Part of a small language model's weights: 17 layers, 9.34M parameters.
MLP neurons of a small language model. Each row is named by its layer, matrix (up: input weights; down: output weights) and neuron, and shows model dimensions 64-191. Each number is 500 + 25 x the weight over its row's rms, rounded and kept within 0 to 999. Numbers have three digits each.
After each neuron's rows, "raises" lists the tokens whose logits its output raises most directly, leaving later layers aside.

L14.up602:518491504479508501517547521532503507506480487510507478504509459495456481489478493496554483479495489487515466460497458500491470479486496503493464511519445456510457498535513558489499508518494515486471486478551469456479582515497514521512514512494574512490476497486474535522550466531518505468528464538493509481483528514518482515479494482493541515546493531501498498469480475476498546465463
L14.down602:462506479473514489492510527545499498540483534493527496488516554493504468512556474511500525480494509472447502496519547513487496530501482520527529486508476496460550499500465508478459490447454522484473493502494522527515479530486518523483502532475482491520467528552553451504501505470499472495505520497463518518553528494512513499507483502492511495502456475510505521460557490482465522500522
raises: ".", "ather", ".\"", ").", "ish"

L6.up601:481489511510504526502473527544510494487521472511535519435524511473498487497510446503484516450500466537488504496483461450477514457476530542478536494493481525495502552508538507494511519496478489481489485509487530455501506525522483515510506464504496502518520456537477528504533477493467480508532501503517493514497498547485486516502511515466499486530456492465509511521492472489520501522508
L6.down601:475521511516470461518469476512531496501444476491489505532532481465493502481497490511479527473496502494510489503532472494496541554480544486509488497512506538483494498504476500545515494505527514497486493501521493447508477509502521500502499534497525497496504527431497509492502510512511523490506508556518510503534530489492479521510485476559494547524503512523442515487501519492460475483497
raises: "4", "5", "0", "3", "2"

L7.up570:492467501501493516512509527493516469482486495478527506466480515453537424516481494483505508488502488506502515516496458444502515437497488521465530463499486487525543508559500500523538555523468479511491486504531500509511485488513478477491468473473503493489518506509525493486546503484437501457535520495516478504457487538515480519497500491467472473487520520511511450521464470477494525527497
L7.down570:495481529482477439510487504526524476477460446514435467537529497481481497494491468513499532448470486539513446477526484497504515538474497495523508500559520518458499497474486481531547479482530524523518534530529490494504473511503519489484526517516539516478513525459493500490490534532519500494515509543485503488493499497482488511518519481551514515489482504503436523482505469461515459467524
raises: "2", "1", "4", "9", "5"

L6.up348:515492493514505501507545513521515513494476529494547489512496532441555493507475491444519518485530516507503501469525483473510451487505499534478504506518522464523513492538503523516505494508507492511502491500492498481509500491533489494479482494467547486499523496545526495512523488501472524493467535482514476497541510511528494517464508553515487443513537522504571477535469479466505539476502
L6.down348:523506488521507516497446502498503466517492489494472488493494526510466491499523513560484493500469478528489504546448499565511510542492496470495499439473524517451509470469503505533526484475508468493513497507464504542502440514488527523532493510527475517518503498477476465478498516485530498478482477535512542489447491524509486490511469503499487526493446463497445498506537485459511475554505
raises: " years", " year", " minutes", " times", " months"

L5.up38:559483507499514503467458522507493499496504507483592494507494484501439546483510475493481495455486487537492467504516535508487505518464544457517523533513528539511489519493507513484478505473474506516493519475471506459457538484461496569503533507530511528494503543508485497539532503514491492535544480485490518513499478474494503498536510495455518509445492495495502446469517500468485508467504
L5.down38:461497478496492481502537508503516534554498492502502516503503533505534492536479497507575514523533501515501574498484483494522471478574466566456485485513480480478500485500473496506519546467513508492468530482522501503533486519510514501499501467504507457519478511490501481496489510500453481505523523539525501456503467534525487522502471487519472481561527473495507483526475480527512512495480
raises: "):", ":", "titled", "onym", ")."

L5.up181:532495548526515516498498522472486526529479524514532537443544455513512497529461482496525511538514476516551500466523494505490469465471477513451539535474477494509469531541493522535502526447476469469511478478475519516500527486473507499490524451505534542482509504517503507521526486505486484501513507564482505518524527576531482523458528505491480511491506508487489514500479491459496511500486
L5.down181:484521463503482476496509513505527467489509489497466512587491521512502474454527524517483492487507511513487509506515514497485495512483563498567477472505540504488488504484504497488497471529546520529489495531496492471502481484520498499544487511505467481480525527485513467505458527465503506520512497403521496541495498418513490518532487494501509487509509510506517497525526486503518489476524
raises: "-", " of", ",", "s", " "

L5.up551:540499558524509516518510520474495519532463526531531538459548462509531498541462476487534497513526498491529491470511492501485481486472473514467535549482477507529468526526487518533504554450478461449500502485498528514491514485464510514462528463496528534485506500529505500515502495516481474507511501567477504515522521549537467518468528486492483502478516510472490524478483505463493505501482
L5.down551:478539511524501497480495535491518459495514494511485527541498531523496474443538512511455477457516498509476510510489519490501494506506523517585494451526519516489501505491530494494492507511532525516494507512480492461496494501502493518524502526499447458470531512495506503487444506513492506537509517431528506512463471413527512530538463484516518474499502491486533504536551493519522465493535
raises: " of", " in", "-", ",", "ed"

L5.up294:521511545537512506506510505467496532539473529518543534454524459504532489540466483473543516515524491468547495471514495493485474475474484518453544521467488505513479549539498528544509541472485469474502490485512519504490503490454505494464525464485530528490503492548505490510512481513468477517516499547479502498507515546529471519482516499495482507474516510488497523508476500448502500482486
L5.down294:490530501481500486496505492473536453503523485515470508568525516554501465484526507509451508492513482496507496476520531496494502507466552503598496474532499501475497520503494486528486507527524532536477488508472485501498499502499493507555478480477490488463531501469516479503451520478503530466492491448500481542482510411524488506534478481510536497499483489489516478509519479503516517495525
raises: "\"", " of", "),", "\",", "ed"

L3.up254:511496521488460512538504523470572478513497505502489485504513445511550479517489506491519512547527481453518463508487493460471476480496512481470499527533536562510510498523479563512488508507507463499484488492496549490459523494531499459507503472468475518490489525490496479500511518533529480460454483505478494491493500495534456517460516509498499533485517467498500475498474462474492529533508
L3.down254:529484486460460475489484522474505510531533466489525496520520508500491510481483482499505484511505494438471497544496490473508535528503507460517451536561514514500531427498501495523522460444496495508468514510512507489453492506531472500510505526486511531506412519486494533488458491520507516477511461481524525515487543522471528507484507474504482513541502473510506468521517511514502510500479
raises: "t", "n", "a", "\n", "."

L5.up427:494458525514485481485491499500525503540480532529477498473524452526537496520518508510468463519508483498560466463531485535454471480512507509509523499505487524472490506515436525529464528484472486484516476483487538495492496482445549491494543468547507521514501488547487506496492498548518514495515452564499528516512507500484461506511514472507514565501526472508474517517531469466502480502472
L5.down427:493510497507509474494518486506514489503524515525513455463499506515500487479512481531482504508484503485546431482493495495521511492493520518454519460554521518462490531499546490476467485484493511529519503508503488481456509517486554498475498474511505473526516507503450554449500497544540514467512507529497516507510496416468539515514491466495506555531462471495500513490531479505504487495553
raises: "2", "1", " |", "4", "."

L5.up690:537503550528512513516504513474487527525469531522535537444541463503523490523462476488527496514516480492539492473516494494491479472479471508462535526468483511521465536528493525535504543453489460464497488483504527505481525482459510511472527461510533538487508494527514499505515490509477491520523500565479505516508529558525481534469517486482474506492515504480487526493471492456500510502483
L5.down690:487539467501524490483487533497504461494525494495470515538490531527486467447540528514459495491499502515461535522516529493506512492489534495568479469495534500471512496483532485492505480518524532511516509518464480472505480481503485508528469528506476474477532518483516472502454513473508505503512492428510514554494497426516505496534482502509520468493485499505530499527513495529508504487549
raises: " of", ",", "ed", "-", " in"

L6.up766:501493513508509501501489515476491510508509513497533558500504516485524522540510500476553506519474506502499471474523522501505505518480500488496496517481430468582519515510528498518523476474471532438529482505453464546539483504484487471515469476487528510482521496522493467529526557479483460537490516486513507542506518525496486485491526559521481434481489505476540493510474532522502511486500
L6.down766:497512493535484465453454509492537550507505517500496481468473501502498515448528507506504496496492496488502510519493515479525487528488465500535458515499505503435455528456506472519468461441489524465467513518483528472533496509485548524523526516507494518501520506453521502472449484534504531475509533527471527491497530556473537499510474517483505540514495490529498490483507518483502479479504
raises: ".", "0", "2", "1", "8"

L5.up645:527496546538494514508495519457507527536472530523531538459529461489532487523463486486555502532522491499538483460514489493493471483476477509445523529466481501528476549549493518529501533460478484471512484485500513494494525489469510488478525462502529552470512498530516497516520482514475483512524506568476501524519527556535477514463523493485478500476504512484488516502465487459506505496484
L5.down645:459519480516483487478517508486517467484517469508466529555497513521487477455524528509439489480499499498491506489512518492476495510504543501570478458536506504482495522490497489482490488550527530539503495545481491476496486486499496493536477506506457484498504530480507478486442536497516514513514506449518514534476491417531513519527470479495532502508510497511512500524529481518539509484527
raises: " of", "s", "ed", "-", ","

L14.up588:496484486485462523540488498490560477498468502484486510483469525480510493540516513492510501515526482491531417485508483534481499486504507557491523460509531493486503483505492541518452489497492500455513467519528570522533516506526477500483510491480480515519502498462518450493481486513506513497475511570465472530480545515543484520470507495539501505496536547470523472477490479472473510510509
L14.down588:481552478554472510523508489486476514515490526485524519477538513519482503527500528490502522467531473524486462518492509529468516495499489532528499504524545511475451535499479505502444493486499509495507482500512456525493481443505539535505526510501498502491478538471517518490472514503530513526489532537471550492520524435516559508534418483485496506536520487545480502458488482531521480471544
raises: "′", "″", "1", "7", "."

L14.up284:495488520504491492511496484477488514489499499507513504463555516531484486567516440483463506512516496531505507516559517485510561477504525494508561480500480504549511433545484483489512494474456496459552448525468488534499471510501477516493499468493495479482540474490503495543464551511492461512454504487483491537487475527504469506493544514504467536509508498516487494502496498487503488519497
L14.down284:467514428531482497497482530532516495521502528493501511455509477515541520458501507471492530476485536478458494501519483508494493500473457566522519522485483496497485516493491503487484516469489513512479498485542507515513449514460517522489543491460536467534474542522547526520494464522503485472516517454477491530517538510519536484515506514471476503502509491542492499448518515473491471469539
raises: ".", ").", ".\"", "\".", "lum"

L2.up11:514524501530548507497538540460464519481525495537516496526506509509500484521504511521491442456551466518482541496509519467458488493476506524494535512502487480519497538528492508526475521527501476508527492451499502514488542487504456492492490479512504461475502497550458524535504514472500451495516478499467473537534527476486464524498545499481469474478525492478508482499492493493484509514515
L2.down11:479467493517454492505478467531571497545465517454499510499495486487493510496537499489513532527486513490513448485505488534543507506536491470528445500469508518490491464469503511466548483487518503505496503550504494508519470492495566497502528516500494562505532495469534445471488529550499511480499508496507518477487519535506515507488465520507484508492511514509519516536509474516518498502438
raises: " UTC", "|---|", " details", " Density", ");"

L14.up550:523490479538496473499537473497467490487506461503483515484497480514511522542533492464529530519502487520514484453494487515527500516514485511444481509533495490509517519489502479509497498511485473441563486509443495556535477508515518507452498464505516467479471488478494473473522502502510480501512506516475491593509508513516458487526510545530498525479513475475521450478482487529529517508494
L14.down550:486486508472498489498479493482484526495498508543477498511451533486532515478510515518520520513488508489491526509476472511496503540481495548530476502502474540503523481470529488491534519532506534446521516479484541486543490528507465479537505525485521536511470480480496499449514473493528508523489448433515507509488495465529476466525494528435489534529525524482525529473493551533485491467543
raises: ":", ".", " that", ",", "d"

L7.up564:501506526520466513471488528467562476482466485481506513449483518499521501487475530490486482492536469518508440492504513522460456491483467511489508508488497478517472505485466488481463461464505492493518526539517507521486525482476484509501510434459491517509458486487516442504494496510473428499471508510485454510496514513527527545520484518527460503441530539502477512466479493517535530491526
L7.down564:446520488491519485499481489502444491498521515476510471495477512479519549524505493485505558509457505476485538499496515527538488491460510518486486492427505499474534458509500492471489509502512470499546527523517513490476477506534434499483525467491495462528535508519509475482499493485514491534495492456522496478480520465471466467499479480494510516497481485543487486497513544482513499498514
raises: "s", "-", ":", ".", " ("

L6.up549:530490508513506509519498536533488482514509480508517513506510452506530517477524483503572429541461489521513491476521527522485476506482465482501500537495441497545516500489518526515490477476464507434485507518494531521484477533510502476521476501491519515514473515472481471489475550489503491479478537507465488533500516512507476494458503484515476491503474499457515482457502509533518529510507
L6.down549:455546508459466504491521474500494479550503506521451483481508527548485527514516489528416462485508504476507468504533511486498516523493554486546442485481539514496480487467528476476486475464507496513485466540498488504493449485494544505501497511515471549492522537472547487471459484471490471520506515546513490503502480524516518496513492514478507501533505492481470498529525520520525490466503
raises: ",", ";", ".", "0", " and"

L7.up140:518484555534498557502473498493511536509487529506537520456518481517523500526411506484554526479478468457570446520521458495440474504487514440469510539500464466509523539522470542514487486491484494484481513485486534487495509484459501500490505473503498515484494515508501471491487530515496480491472504510490500514508527532517493558520509531518483499531497500504500496480491511494489519489480
L7.down140:520482497463488462521504485497564476501531458497489509533530516474523492485512467552469555496546534489539509484514505454532482472492483534467512483536498499491480521541485463518542502502470486520501466521567492480485455529507526523513508488448503486451532495519525512459528461542487525467505504501490464547507502463512447508489526445500489521491502505495495490497496444500529498476503
raises: "]}", "ía", "\")", "”", "are"

L6.up510:522479507461516501485476529518501490472509478505495533468518509510501498483505458543501539477515478476490485482522495459517486464511533529530522508501445544514489506530508466501489507495437500462504502515498475505479497530508479514513513484464524514501520436503510515473550536501500521530540506493488481535493505537501503502466489510476487491489490502452552529490505540525510521496504
L6.down510:473527528485530478543484424525522473511478462517496487511516494516463521488525486499486463507511506473478480512513486492439496503484547524510506457498528539514494500483477508518525516487515500525458507517466478493458489523476523530485498517500482482472485496506510510495499502527516548503503537551476496500522539497472511492544493479485503537502539445488501532514534506536488478466505
raises: "0", "1", "or", "′", "4"

L12.up366:549508477524486525473533477487529493532499508495524536489551499523528509523528469509515518517488505546490521523530527553519518498499509511484515507499497500528519493501520500520470565446461474470497519464460492541525478505469490470489498501512500516472517429493482515489477507477474470484473458484504517556546519515538468507497474556471441520451527482500472490517472469469491514497501
L12.down366:498514537496498492479502519494495522503482523491483506564489538515467505479495552482485490482486491494438483494502515478508476528512500523501473451497468491469540512452470480497530469511537516532510504534506532486493512506492547503502495513515494507513520500510484484491519477505507567520474504389496497483461493475522483530531487511429554512497476479518513500537465505514535516542599
raises: "-", ":", " ", ",", "s"

L5.up608:542499559528509519514514517471493520532477519520520533446537452516518487533461494488532513530506491485550490477514500499485484473480472517452527536469471509518474544533492521532496549451482476472508494477499512507495528480462513513471525464502528546477508496513503506512526482511486489522519504577484505514503528561525484527471517490482481487485504506485489520505476490464505508494483
L5.down608:475533489526483476493500513514526466478516484505472513564495512502501460456524524524463490483511492504465526511508516493482486506492535504582484467517532509489516522488507488488488479536540528529491491534488480457500471493490509503544484514499463483469521512481514482488441520484504526513521501423522516540487504419535514518537455496502522483489492505508529491526537489530538507480536
raises: " of", "-", "ed", "al", " in"

L5.up632:527516487509469542492489470475519493493514515476444502490510513499504519501496521515533501527493485432508496514541547582515525516485465522559485513529518513523530503500516510499481481489519542494492494504488489461502496445503522466478471487506511525500505514474485492532482472510522523478492506488479530499525480501506496491496485508488523498498529501484507510473512475503532541509511
L5.down632:488488527512509494481518502532533520523455526499500483486513476515482502486515501506487501547568522506516490475505448422507518477521501498464489498497459498463525487504457490483483538478507490504530475494540472499468496494510486493518523531515512468498454505525524509471508478480448492503499544441517437518493536500520506508546526506495486502509499487467498500517516482532432461519482
raises: "ment", "ments", "tric", "ficial", "put"

L6.up335:502487491481511500511485560526497475500514485488496485492488530466547467508522471488507506496526502551472503510516443471505497455508466542459523507450465485505490501525510520545521536520498508475516503505532517514531530493525485489502475479475501503464522465532514456490535554490514495505505496494512470500503527529507487531482517551499515476497505492465519463512504489492479550557496
L6.down335:518487552504513464493480426521519481490473480519478497509538494520480480510497454516485523499468468537544481491522489547502483541462556503483524489538517503465500518521478478538512513502491475506518541516493476524493477510526532516494518540480526490520487515480479528474469478530477540476497491522477525469508514510485500502520475496544510502522500488523435501488507474481534435466509
raises: "9", "2", "0", "1", "5"

L5.up573:531488548532511524497501510482489520526466529517534530453533464511535493533465474494537504526509488487552486470517494505480465473471464510460538532477461494522470537534484524534504531461474471464511481490505513498488523499469508505484528458494541548485507506525500499511514491527482483497515490561484508516521530563536474520456516500478477496491492507481491526490469485450490510492487
L5.down573:477503477491438481481497506525525476486493482494469511587499507514489467443529508511467491473500521488489488501511520511472506503513549491575480466519528509483504504481499497498505487536540532527478489547498483457506482476500500500542489512503468489484519530493515467470446526509528506506509485422535483534489484413533475520514497511504527488509493503501527501525523470513514492477528
raises: "-", " of", " ", "s", " ("

L5.up116:542500553540520512515503512479492520529464531510542521454528468514529491535465480485543500515518488488543486471525490498487480476466483522444535530477483505515466549533507524527509537456472476474500484478485528500501512489468520505477521453491530544495515504531504504507516488521485485513509501565484508510511520551533475525474524499484491505490508502492492521511478494454494508495490
L5.down116:487531488499485478478516501498554463502498494502473511576524530524500464441510511507471475464517490505493517501521520484472486509470531506582475469523521512483501531492508499489482485525524531542500488529480502466488490493501495504540500486500468471472522522484506484459449530490514524499507502420522514542498509394530505535540453477501525498516493493503518484513528488513534506492526
raises: "ed", "al", " of", "s", "y"

L2.up291:543502508501493500515533492515515488536487515517497515496562456503498499511501504511477519497513527453503530476567507514455480482503489505527504516455466494471456493510456527559482524478477467502476495505498514498479485506467577514462536482529501517477465512488500439503491491492511510509525467593468520483501514478499480492488536501503503536526530493514486529479504496445506475505491
L2.down291:480514510509546471517510504521521495472520516510508477426445523483498497483498486534509477495487494491517470507479507454510514471488525512473522452536519493425507480454566466476529489479509528514494512513511491501458503515498509481488483503481476457553518459502503544465532519500516494490526518532507491473464445454489563503531480473479509561502488483480505475470526512525494496503540
raises: "e", ".", "-", ",", "es"

L6.up743:555458565525507523507481506497481528516480526517541524449544478511526487535484470500516498497476504492541467473506473504497494486475487526480542527476445478514493558524497546529506549454452479463506490463479482510518528512478527504482523480511545539500524500532475507525527496535497507490540500567511510523519501561525474542482516496494502499519476513485509491496499489474485511491461
L6.down743:472547488491538483512480507531492489493473489474490507542529543498502472484528497492495507428506521501456535517504508494489513514487532512537500453508524481488514510477532470530531488539525525500487459480508502496516473461515469506501467504483519487527508506516481464511475533464519488518525502432517492537509463441529465517521493486505509476481499513490543518491528482524450480477552
raises: "-", ",", " and", " ", " ("

L5.up743:478523499533507506516526489491499495497460516481479534507485482440536474509490509439536492533511504473505486493490481494516488482524481503476483500459526474497481489516517533504503501499532494508501483517507496481540495459465510483479499503489495526470533494499529426512532470509458495516493530510515484516518513500528451510501532555522506493497498558519548512518478513537481494459499
L5.down743:506482497525474514481475512486474506510516457477534526482473540520501526493513511485466506433463515502479474527524478530478506513484529510449505489479469506510497460513511487476526485494493519491513530508480472467474471473508498484545498532509513485520513512493478500496500521476496481510530497509503571486496508497476533504504531502461527507570472442493497490505477524477451498448512
raises: ",", ";", " |", "s", "."

L11.up148:535484525483483484548494493469509518493482528503551491477493492492521484531492521518497456518484486518517484530491475475514509515482521485497520493525498519531535511506519536523526490470467462470500537431451544518519479481501542454471487510495491494490501501468499499486501534512475531498491500512496511493494494538516503515523515505516482454467485506503470480508550526514522476487377
L11.down148:484498485459530444551497499544470493518507499482516512551484527522478497493517535525487507499507512481490508528469515527501502493508482511536477472502506510494532480492509506478523520518533507525520491531477488511490479505497467507508443498492461502496505502502507494483471522471505491497496500440504467503480487367528472469532506557491503506486521514523479536517450477497491515521583
raises: "-", "ed", ",", " and", " "

L5.up465:546491552520507528511503512481492525523472517525539525446532454498520490538470476491534497528524488494541481467506488500488483481474472520459537526471479507519475543530496521519510543455480466467514479487497519497501528503469512504466524468486525547488512498538506500515518472521473469516511492567484491515522528563534472533465527495490483494478498514480490523494484493464494504499483
L5.down465:470535479507481475493482504508515470495516478520478512571498521516494469451534512522437488489505482491468516509518511478479519502490536523597482485522520508484502503476523484514498482537531522515484506539486487465499471474494483500554457511501468479488509517474520468480452529500509526498509491436497535544487490431518508525536483503507533480501496493494536501515537503518524489484562
raises: " of", ",", " in", "-", "."

L11.up435:483458485546462519462470526483504514494469514481507548503541478491492478542515474506526491462467530503531497483492485499495510462527512540502491538467490468496468501543444514499448523502501504507463456506477477505519494504504493475510492505491491547488473508485513477486512556502494459445494465510518493540525506510500505543492536510500495516494501502509525461458432451496434523530490
L11.down435:473482496513465535490481474521526491541462482496523547534566519515513532504509488550487491443477466487478514503511518515503554482511531490497493512518465472486527465487480502490514486500474558539476467490472461511519496494489532499514500532497488527477460494493519532495503518466467497486481442463488564524498485484479536497490507484506504482504499473497511510490513510524479512518588
raises: "\n", "|---|---|---|", "|---|", "|---|---|", ".\""

L6.up764:483499526500505495519499514519510492496464483493525499436509464482479457479443433474562482510511499524500495480501469470483489461485475513486505510477508475522494509506522492499484502493508509483488521530505488488473512545502503495473490488538482531499490477487538491441537490500452486479549508518516460502471508550510514518475484453495485439502496525469525527468423483495528551515529
L6.down764:470529472523550497469486480519514446473536472445538480507535511541465508525465479480516499477487478499500487485508478512475519532458539459514498488476510542502460474508506487500505495495510468513509527515515469534432485515533494489502482491490505488531476521526480470443478458502487460518465513542508469480488497502513529474517475538507512517493492482505495538502502518489506500522520
raises: "0", "9", "8", "1", "7"

L14.up495:513506488505496492487542497509491526503473496472487495519511471518541501496517498494524516499508487484507494461528513536477467485520514524461495538482491457496493476560479518495492485535522516500473484516494498474525530476452503495490495499487542528474477517512500473519539491533512472483502434523524483510535529489539484510454523514522526514506525465520536466510494473498463543480499
L14.down495:522488492494537471519480515495544523499570495511510491521518558510478495503517510516462465468482520518479486519482526478504483490484486532533487515507493513483524496467512492454473486467480507499485534502490474461540483498468484512536509528512526529524488525493502514528505523525504463483491544512514497526506469521510493491491436512495513507508478465470503500456529516507483496459520
raises: ".", ".\"", "\".", ":", ","

L6.up285:506512511493505450481530455523523501550504545508506512500538501521405546551514524510496519504463506465527495473504510525515512508517482531512474522484496497510530487477482487519486507457512481509534520493491451516493489451505514527502486473548505515497470476502499482505486491506501484520486465526494557533504520495520493483517514510542532495502541496507480531523469506466521474479501
L6.down285:482493501476445459521525484505527466495511491506496465435490513477522511473482498537528502486500504513529479503557492472522498469459526492504542494499508521467500454507499478508522492473502507515470499534544482468493471495495559491507491512511492442514499510488504557457469513539497545496512516543513512497462476506477476514533482458479499549477496510517495474489532507512542505461509
raises: "\")", "\"", "?", ")", " |"

L3.up379:518497515524494477465524497515522499541496537524482478484565452525506480513507517517469488499526504459531510463536505533446465463500512510518512521485474500473470516524441533550479506464475471506506476512521512498471497477469529509488540479500504531498457486531494476512493500542518508512499450570459514492529544477514452502467510485501526539504521483498481514502515473473501492506487
L3.down379:486500499513555465515502503511514492493524516512510480440463518494490485484514482518523476497486495473530458475471501457518524458510519502471522453543510493431490491465556470491506511490500533511498485512510486499467511518498539475493472507492477471550536478498503524459527519525512499475541512526514497497473463442472553496524493483478518569522471468473501489458525489513478498517531
raises: "-", "\",", "\")", "e", ","

L5.up689:525488527518497495509497503484443510504526501479576476501479470507438508489482502504480479448491474514482451476533528549475482503520521456544527508526480503515495527502501486484509476494495501511489492481501451453483532479465486560508526501558480529500531495523481483574511480522516480436502489492476542530506492476500521502516517496442500490453486480483514463495500515481477496463518
L5.down689:507515456523500521508478503514549512473542484515488509443529504496538511482532536521519510517516530485527571489492511460550490511531485551438509487483491488489514492505510494504532512441492497506519538499503459529478485497504499507463502499485525460536499492444529466476512494485493479489508502493559481435515488513518478534479494475533509503522510508503502479542501483515530496502487
raises: "):", ").", "tory", "ized", "ically"

L12.up458:541418534505516530533490531461502543524456509464502520480482432474502462493474497498501495515488488500507486508467494516500468490468472461500478494491480480510514517515500519537458514489507471461520537490501527484449516467536489507519502482525537590467526515470462517543532497515451526501514496533466526507490514509541528495494518465490481481545503485487493505489470502493540517502516
L12.down458:483514512570499510509501484472545497484481539528498521496486495534526523486448484480492449516532519501524497509499503480504483476462539505503477496462501474485490535538509488495460499523504490511483502512469503540493492514508489459492518484495433492568494495528458538546464505502474514514542505482534486510511464477476512500531507507493501505468486541462515510482517486506484551545456
raises: "ties", "ized", "ities", "ological", "cies"

L10.up666:481433516521492523482479465478532489539456521493484558504511505500479511498487516510484476469501457486569463459508519547502531510511499452541492507545466500499533517496491509473488506488480519512495501493463510461519480456500549533512521504505453521474467515481528519501487526560473509477487454517519479521468516518514531533510503480525500475547502497519469485501517529516473474510440
L10.down666:520492466493504523488520495494499506530474511472486531577517519489487464516480504484484521520484501498476537501506504515503509541503496477520467490509485500496531498476493511507489486489492523536516495509476506497506524477500507484515488551472478476490492515490508520518529506480490531482484481379510515520489494389498504432518480505503479506515499486511519485494486492510477504504655
raises: " the", " ", "\n", ",", " in"

L11.up542:517485528479497497514512523510490487508492435475519500500539475493512497498513492511469489496507517511507482472478493467485516494483497490484462496507475516475508541486491488486494523479494466521524484532468530486505460537551517527473504454515517547467501530598505488465512448510499485505476498518468476520518493513484480503526515536512521513486512475492465505520518489501489490489480
L11.down542:538491509544516523474473498502469503472526516475516492510439529524508516512490449496521485481497501484530490517485518547553514491493487518496532491510492516499513526533513474482560481536478448523466533485524509544469521500541528517519488497453485527523490496497516456490522460551508505485508534536489516474468503468481521481480474487505494517523487498519523508526503528462509507511453
raises: "tory", "gin", "e", "ably", "ts"

L3.up318:513497507521508466480514498508508486537493521512467489486559465526508489515510511513471497496521518451537503481538513543452458470498504507511492525478477505465457512523458534544477517476489453493503490513522532506472486481474523510481538469510491524516447486528485474497477499543522519518505453570489512493520551480510457500487517486503529550515526491501475512509508501472493496489496
L3.down318:482502499519553465512503504511520489495518509512516476444465510500493487485521489526516469501489498487527472478472498461509514455505517511469514456542511500430496485473546468487509499491497531508495482514511492499465514524490530477501468505494473471559529471490504529448529526517513483473541516527500491488472458452473553492519493476474517574511468457473490497456522477513480506516541
raises: "\",", "\")", "e", "-", ","

L5.up681:541511544517520515506503503463504536534474525525534531451532457520519488522464489510528506510518478492539505468532505483482479474472472504449534525473478492514468553541476518542504531459484475471494496480504511502500540470457521519473525467504533530468512498526519508511518472504483475507523506556473499520518529554519491522482523485490465499491504520487488531490471494473492500494483
L5.down681:492535471496538499480502506494511482485526500514462522561501537553477477461540554527464496502527518504468529494505519506509483528491504509535482492502529486509508518510505476494486474519521541518533486499474472460496517507496475503522495502480495482464521516491543495509464513478523497492504500437518498535500523440538508509516456503499516465501476510485521494522532470537533484475538
raises: " of", "ed", ",", "al", " in"

L6.up358:487483497507503487496497512476513541521469498493493527517487502440531472496496516474536488521515494455523489461516491466511515502510493476494530493491508461490499503516511528580505501495526501497495475508518500455538536473462519468476504511500553513487501514520514475511533497515483517498529534506494489520516495498527456507468539536548494503515516548514553483518489519498460472459489
L6.down358:502492491512514523491457490498469507468488511502515482443499530522524514486493523517469483462487519502487499488465487541510491504513522527472479467506443525464534480487536500446532483522496521518502524502488480515467454492498499520558453481533467483513502466472506525521510507492519482493468506534515555484496500468489473502513466512434504498502485474489479455487533505512477521476523
raises: ":", "s", ".", "'", "ity"

L5.up440:526502542529508517518514512467496521526478541526529547451530465499530500528474482484537497526526476494545490462516505500478474481482482507455531529463484515530473540532492524538496544455481469458505494485500521504494530480465511500474538458507516543477506496538508504516513483513484480525516497560475500525519534563537475525473513495494483490477515513472492510493479492466504498491484
L5.down440:477524469524491476483491519495495466498535499503478542546492510519458492458557531514462477490507514501476536509521516490506512489514532499556474486505535491486513490478513495501518508515514521510488499527482492461496488475497490505561481521528462486487509541477524455517454515500504478506518498420512512533468492427544497524503499495522520444523500495480526491532517491519517509486558
raises: " of", "-", ",", "ed", "s"